Weights of a small transformer language model.
Training: a variant of Adam for these matrices, 731M tokens, 5685 steps.
MLP neurons of a small language model. Each row is named by its layer, matrix (gate and up: input weights) and neuron, and shows model dimensions 0-191. Each number is 500 + 40 x the weight over its row's rms, rounded and kept within 0 to 999. Numbers have three digits each. A neuron's up and down rows have the sign that makes its largest values positive.
Before each neuron's rows, "fires on" lists the tokens most often at its 100 highest values on Wikipedia text that the model never trained on. A number after a token or word is its count.

fires on: "-" 77, ":" 6
L3.gate19:433505481457451462496532506520411460542509496514536422506497531473557532454469480394543514475528455507522449505508546584474503542522565549515462496566438551491489462480490521568512487461452502478561545466523506469511543452476424445535567522509521541527489536574461532519454521556457500484556553538593534525489486466507482517544489461565569502501412503515559566517527510566479535478483542540506521539510517507576474517483475507557454552577502459503496474479490587515454531520465547525558517545559521495539487470440456550559496504519561427516496437563554463514489484554544522539
L3.up19:548501447483435532508547567434528488500479560468530516523424447493535524525452480489451546508548462482453522500533579468449436479416490488468474561499488503373493487522517576497485461552476497517563516546496561395514498528520494529585522557477534544544533512453449457446468480548462489496477479577497480521497474554471486524479493502464518521494482618488536467465472493516485553510492426537547569532538553419447480516530443461558539492524486513511477546517510476575451549463519440488464472497479506496531523559576469528523452459510490479491412558451532546517452482466477521491

fires on: "==" 44, "\n" 20, "===" 7
L12.gate746:490436480514431440561538469507548553519444511537503437517393451517462530594557511496474470509549518560557430561479536487434524464498467419435441501479527460521511522512417458501502499516451556481448454499485571547530502474542470542551501480504461497454559515521509468495479511483452499572495527529475536581527434441467473512480535471428473481544457522483515537533461552477525506458454538478569499515424502496571506451494551438515513465487454492444510561547439534439512504478399463489545536480542485475492511497549495498488416537529487528497547494490457533482512534561581474478
L12.up746:492479485497443449501475550543559476541455493391503478508472530478498585517452500549493543438520543546529594550574557505465438440520506582554520476450509487483500557469516533522459521473586560496457491568485530498489447477485492485511497518553450545507518466553535518498495519538474481530453488482400585488497528483522446495445498470442482453525465502457545513495480613522577525498517509468478588464518526526470462482441475524505521520542518475522400533511506517515533451503459517497521521393467504486495509560504535482486515581508477526481574489529514491432574521512547569570

fires on: "," 95
L6.gate562:424514477551444547518576441484494529509485392510550450369465535518511513527582377496518507539543447490440446545462539514493455459503519482497383495461468485506477601456498483468501461565487493394518565494490513467548522510419480535460548500535497542554458535474529462507551482494474555479501457479544413480483489491541505500474512522493453466515538511508438458521466518519510519466494477522456549426515471511527494443558497551526484490499498503490561535525548486476563438458489490546451503522522516470509540525526525471579533461536482485549507490481474465543514440511554564509
L6.up562:521446506485471472504531447420511484500522496481566456516538473509475459500555442519477522537457624526578481518507464592489479526528525547568509517477561456468470548458556401548565544491431479452561461486483606457452525488469459510546503488497497495558447505540561512423516470533515490457500535576518549510566437473544475475480568542522448497531457503539500449492503435457527521559522501480523561576499443475521554538504524548538470508516456505484533509464506492514524472488486454526501511551496498456457515432462477504480562475555536448367474536472486507486518510493528489443

fires on: "\n" 40, " De" 8, " El" 5, " in" 4
L12.gate363:441547630493487550458545417476543491497459413505554521547521492554615501488472477540561474481468466457520503519531531452534578485500542463484448485435429490475507526488521503521555429498576504527551511556472574577545489533474571506461467577515498528423478439500508459513420545497474472544475518459546483511537497522415479523423478506487507511547510441478429518481451562525501505512434544439473442467525507463483474408488482544493526466479528516507452539505538496420570493466505526512457491509500427456459481534511497472501529507498492532525491481492508437456470475516549472501
L12.up363:485544543522550532533556480467528564443463419496493492505488414551531506504538541485566497536530535498559452509540523482494474437497543545517468407447507485510520518533461533517494492470493508488431525555508587533494462537491547474420510436513549537492473590456517535541463461493584461524496463475433521551482498529512531583518484528496557433544488551496515588512467503538463595468518446474511567529507486447526560503538510499431529448440498538454443500503518517453554497485498496503454494557583461441528497543506449470540500479520432489498528529435506491449423541593496546480

fires on: " which" 24, " It" 15, " that" 14, " who" 7, " also" 7
L11.gate670:492528433497517553566506542504461504518469488454551491500502528507464502493526459497459452394569439518490495505509498553499511502471525526449439525508498502448502546513485552516493573466465506493546415578504492513563464490500528453464448551488488467461490427507441509541482451532505591502469577523531532510478450467477541512501568483521451489518514464437469444515466580473518507466555536419485518557496542523553531494520600510495511513477433525534536555460506539633435443495452479480485473451491480517492579554511466477582557490570542536552461520509452561523531465445479454459
L11.up670:609500407558540528552472517459446464552407524452517523531516469526506474464501411543506516534546513534468455524501531467496557481497515510550491504529501477511446478524481480515485500565533527562519508511487500466450432462466534490511518577502479519517495493534557569459513457522483500419496455553570450436542468535519478522454569438502507473414557568456457510456516495504543579441502485474532497527439540456531500480498515492428494525519521510564418494488561487562529506566440545513451512460521506507470542489533428447598510539519508540540546505494478510570547408501511446505

fires on: "er" 13, "ing" 10, " operations" 10, " Company" 9, " operation" 8, "d" 6
L2.gate370:514462413489540472539474472547392534446459463541475481531479510522519461539525528392541421495526518500522484472506558470561522493447480494518500555445484509456483531532482501455507513504437475498509510552539510484480418478453422514484557455543506498469408485496614514571501446467524536528531452525521547582518468565556468456504454450536454442434473482465523578524492546522470553487463498525545443452477535540591468503551472530492537459515487534469508467464484476446532552423482543452466421448469461545503600484493534517486506457487514523543503499509473521557494501510482489536
L2.up370:512478511538434462484465595427473469526441448439453523587520521543474498575490512518533463462529563487441491456469519508481475447471450509486516449513461554509494530509525517503484484409496487524556514529478528527524457576445489489473492522475507541476487481553498485528414444528508507492505468527542496429516445598471445479511533524498457491470519536551511547490549555553440489458477476504478453472482453510507474491570467459462589598524435526481509554524501494467512502459550481496479439483457491557500587545534576493511485461559536435522490435464507611586539463532493464544

fires on: " due" 24, " high" 19, " |" 12, " finished" 7, " score" 5, " because" 5
L4.gate641:481418468483483579389540493556503515492469511485523546491472544556448544578468508521470508435480549448532522493528520502460486488512471475496537508449470447511493392512446412504497411476486447537469475476503484531554446488519562497416538424527484533478466584452493468525507496484465495465520482454524468499475527512464505559542545493534463518500439475502556451541461514460529533524483547451514504555556513521546457451579531564543538477474539463479410457531455557523475487489493573550432505551409491525475523489478501489486463605431448535534467478493472561523495492545517504498
L4.up641:591532440478502544455476553472489459392477490521529530482455509498464573552472492446419558461458466464549429483500562463472530555490445443479479495509442518496513522513465474476432482498456520489506443509588469518490453518504551559490503418498455544523403488464487497498512499460527482452479559533465456456584513456507529517503437477531539478520490492555510539473504467512491514508460397475404536557502582455526492498485459513527421509486605533458517518461575499496503477468494541501486581515520497541530550516531470415473483565485487446525458467524565526446498487511542490506

fires on: " ;" 39, ":" 33, "\":" 6, "ou" 4
L4.gate33:439500463515497459511502436520464503559427522558573523434461471443509511497482518456463435530541449584538491533466524543443468465514471491555460548502466500528563529478540397544517441520540462526525449477534475469469529538488490451528491537550466524516588420513500494449556522545538546463468579469481464636498491515540511513497484539537539468460508486486505495506448479575501566489520487435489545563435412525524518512484493552505512478495459490524473472468484448503517474496483488569525526479578517528505519473464430456548431500497530516529487431538580489484408479569525464509
L4.up33:507454480519514532517544437439526513479565515473486496462509495525471535528549548474511507508502483517459592520538494461511522501458533389538388468539463522474469506486530552512535470453490466459505524549522497486529511513543520459571499450463512561500522535501441544479456441581467524472517567579535510539469565535477508410494555577541570451560527486497412502430537521560498549554540442450510531475510435403432414493536471526473470474567486518521508447533498481498500513540494527587504494453487507582427492490535469505530557540484511524511434515467534466464486479453514511484

fires on: "\n" 47, " more" 13, " en" 10, " too" 4, " most" 4
L11.gate138:499467510506526526526512539522573515460550513558508453449432497580454422478498473499459467528509512546426513447505487567492487527537586468510536456512483527528546561521553482544515519531472460525548545433514511469526501491503486493512446562536447518448470482487523474496528519607526520527400566513458571492577424497498499533495563500535502528496463448532443444500514534469552470520474571483566528601471465514496452475512509497585543535495467450569479511517552456533532509500519520479468487465511482390581473500522537598445461531554515555509538502539514478429504478515557490508
L11.up138:505461533450575500539506504509525501452507507462455475495433464525499499544533526485566419484501542446468475474553417532468497499530470512528479572474467502532425467470518454529475465459559542503492571452527480453593513537499506498515506519491559466520492483536594461514486516487472557462499605487554530527548456518489469422522554483501468590471482600494548512498478478533435566456441578435497509466534538541516519485500467462511542444542555444460501484529457503471504489422437454486480530498618524568513512526510529545523519513477461434571452498482500520519509483477557506581

fires on: "==" 49, " ==" 17, "===" 15, " ===" 14
L11.gate679:469504489456473385558493534546464471492461545494553492529465526549488514514544503506544444499574476500426528551457467487488583470550444415443525531491481509489528551556505476479400549552480550524401474502465453436539482537472517440520543529444562472440496539439474490475482502480489505465522526528487513519483525448541503485436517527510472502484498491538406428513488477510484509476425430499518562520421496532557499502572477483514497470479532506537537546466450513433577580500464479478495460464494500424510546462546535547527443489512591546549524497506508484464522570440546478506
L11.up679:511475436438448459488496500462466431621450523467544575506547505443455515523430501552485517522504532508455547563431495403472553512545477564591511490446489463496435497558470538503491450453534513536506567548489530520512464569543533559489497532522516498439471493492515460528555459491484527568499525573516555462567466520540528492495571477558488436481541514443472550505535506550504470496417572478524448531476474520474483464558459478576490520485475464499519543557489541511562530504521503483441502453484471526541529530530521509512517549513466456556465412458469500479515536524548581519

fires on: "." 40, "," 26, " that" 20
L12.gate544:521538533510481491459554446487535540483453558497548479438497477610493519551524409529488459466537457434502439437476550524471473479545535554479535550419461508492541560476527471604547507534428438491522424555506502425471486498476446533531597532526446430480498482521430490447508489532508548509531598500530447532543465450453485554541481498501420474463517501490461494496419552501547504404487479473505510572477455550521514499546487504474481516477475579451494501554485532468468519525461455482497489430492525470467567463534466501513474522461485516542532506525525483514504430490566505487
L12.up544:527464441553531427556464387495487459550523466467560456463537522505566519464521484525524537548519499534535459489512525478524528542498450586548555474525487542475516466470504498547483438557421514533535529390448457483475505522467507518519473440474471464452464520460478454437491510583476488436537553497548451529528490441543501519495541507514531483477465457429448510481478487514553573424488483474497477503542487503475572543511474474554475498566482529477530401528597413493525493459498525473427535496479484510417505462525441468503475545567506552459497516546495511449502584466532521505

fires on: "'," 22, ";" 20, ":" 16, "s" 16, "io" 9, "ated" 6
L2.gate150:464532425585422460515515436474390526532455489423515501489476516536501516488519527455485591478485494611524447534495582497501452514492489536520467575513485479448473510462495438487473449455428537432528563573571432472519549529442522494445482532567525563454503557537526542552557507582531518503493585567485470506464472493483490482527488473526530485478457488526531521462503544509537558505497544505501485502539511518542449508501533491498492505490465501453463471511433506632538538519458463475505499504527515520510530508489439415567480572470495465533501536478521492530515519590536489499
L2.up150:494533411492462498495536485525485514498453522469516517445480508505473523455550499496453462488522515475499448522505493514482470525515500552530448531457510474528553430506526472478463491499435449480492559476538515507447486532507539592500564527451481558429467523499457435499538482513437527464530589517555507495492553440454367483499562499509497509492434513513478437443535588528594559497531524533468533527465564521563488455458535492530429411527553496516459546467432581523473463485494515473577511541558479522516489538405489494496550512474538434461475509567536497485481494556505433574

fires on: "ing" 42, "ed" 6, "ual" 5, "ly" 5, "ership" 4, "able" 4
L3.gate218:451491477499509503465568505447448481461524481501496448478466545446565515512521550467452484508526494541407548520574491546502490426530528481507533530584515466487535502464477486465484486521490553484467482525480478486522530466547513512478501524450530566450442534471496514498589516421497507452515544534550510586444554523523477410520461548495542449472521502560501539488516505584433532512482527506515492565496512509510509523453454587465607598450463520471437524525460553516526515516436488570459498456536431524543536437520495493522520569576500455575507532479525439519563458448500443462
L3.up218:479437552574440472445549468530511544475532521527460466503441499525469607464457540458480479458495531478507502515436575403461456483501489541520394513540446507487444495440550483449494517529516563601466435473486480504506477490460469491586520486481497454509474517479499495491507524516471562513530427494556515527526482524364485476493491507436509459452531475572476496490401601489490479572456472502489494520493532496480453463523465529433571512497484533516488485521453578485474531462457467517522482463427535518496560468490429555511503440513518533505463528545543469448504508472494454503

fires on: " as" 31, "us" 10, " more" 10, " of" 9, " a" 7, " most" 5
L11.gate12:494559547495502572493506510584509497502520479449444517515491497569494487557455368434505491467502472474527471569473567540442539441504538477533518443515498528582495490490489509470480503476480496547522493499504419527499447446494449476425530484492518430472480476531545465454463561463506467616509545519488445474536485497512525405529562601515487470538553555467468526509485544477495481495481575491455483545459440488451476442511405494555535548516551514509420509480580486487498538456488514443513530494500438456521474513517478536536547482537422495499459507537497478414501529529531455550
L11.up12:528530489553459477534535595467514514451524524538497470455474465549526468449518443467578523464504486538435516512511483535509574454489514537499518452487522539566485524489445402474513513476525647521534631482496509508458554487445500438551412500541591539508484541489477453478409536511500482515512442488491427495543526489438515518528501533499458467604493523524572475464455510487509570433429535484457480502494489467487524465479521495499511553529491519497505516520539478507500465437505477524482482544550484578527511592508445479467437497505507423524518493473541449509563522473494488540

fires on: "ing" 30, "ner" 16, "ited" 14
L2.gate191:503474545521459440507507510536450471473475528589568515461500523552542555471566514516462489504571524509494516532492539466519513515494518517442505554458500547457485418449474554484560457522495547487469472473530537563526449560600532511548500528486428518445492445492496546532527454521457486484468473481554461566494484476533479436491473553589481423501608512483464592520473473512509527546450520518520519477469530596516488466501450547470546517484508535510562540464479431487489539520443498525483460466504488500588539519479519513480441579547458501583539442452555481433528561434510462507
L2.up191:562531585484539405487488494499509514459544516559508528566534460541528480462554519431451594497501523559534475561483531430476529495540465566520473452442496552535460481454498496493557456536493510465486486473480492532491497555457465499546513553483512495524525551539484512439507451484434490505541480532435503495513518553484541551441474519484559447449529538492483520451556556514453513536494494509485443410431458445482485468564498548494535610479527609552561543518525464414475494488494568480496482535521470548507516512471472501470456454485579462523476513448517448569574547489511545463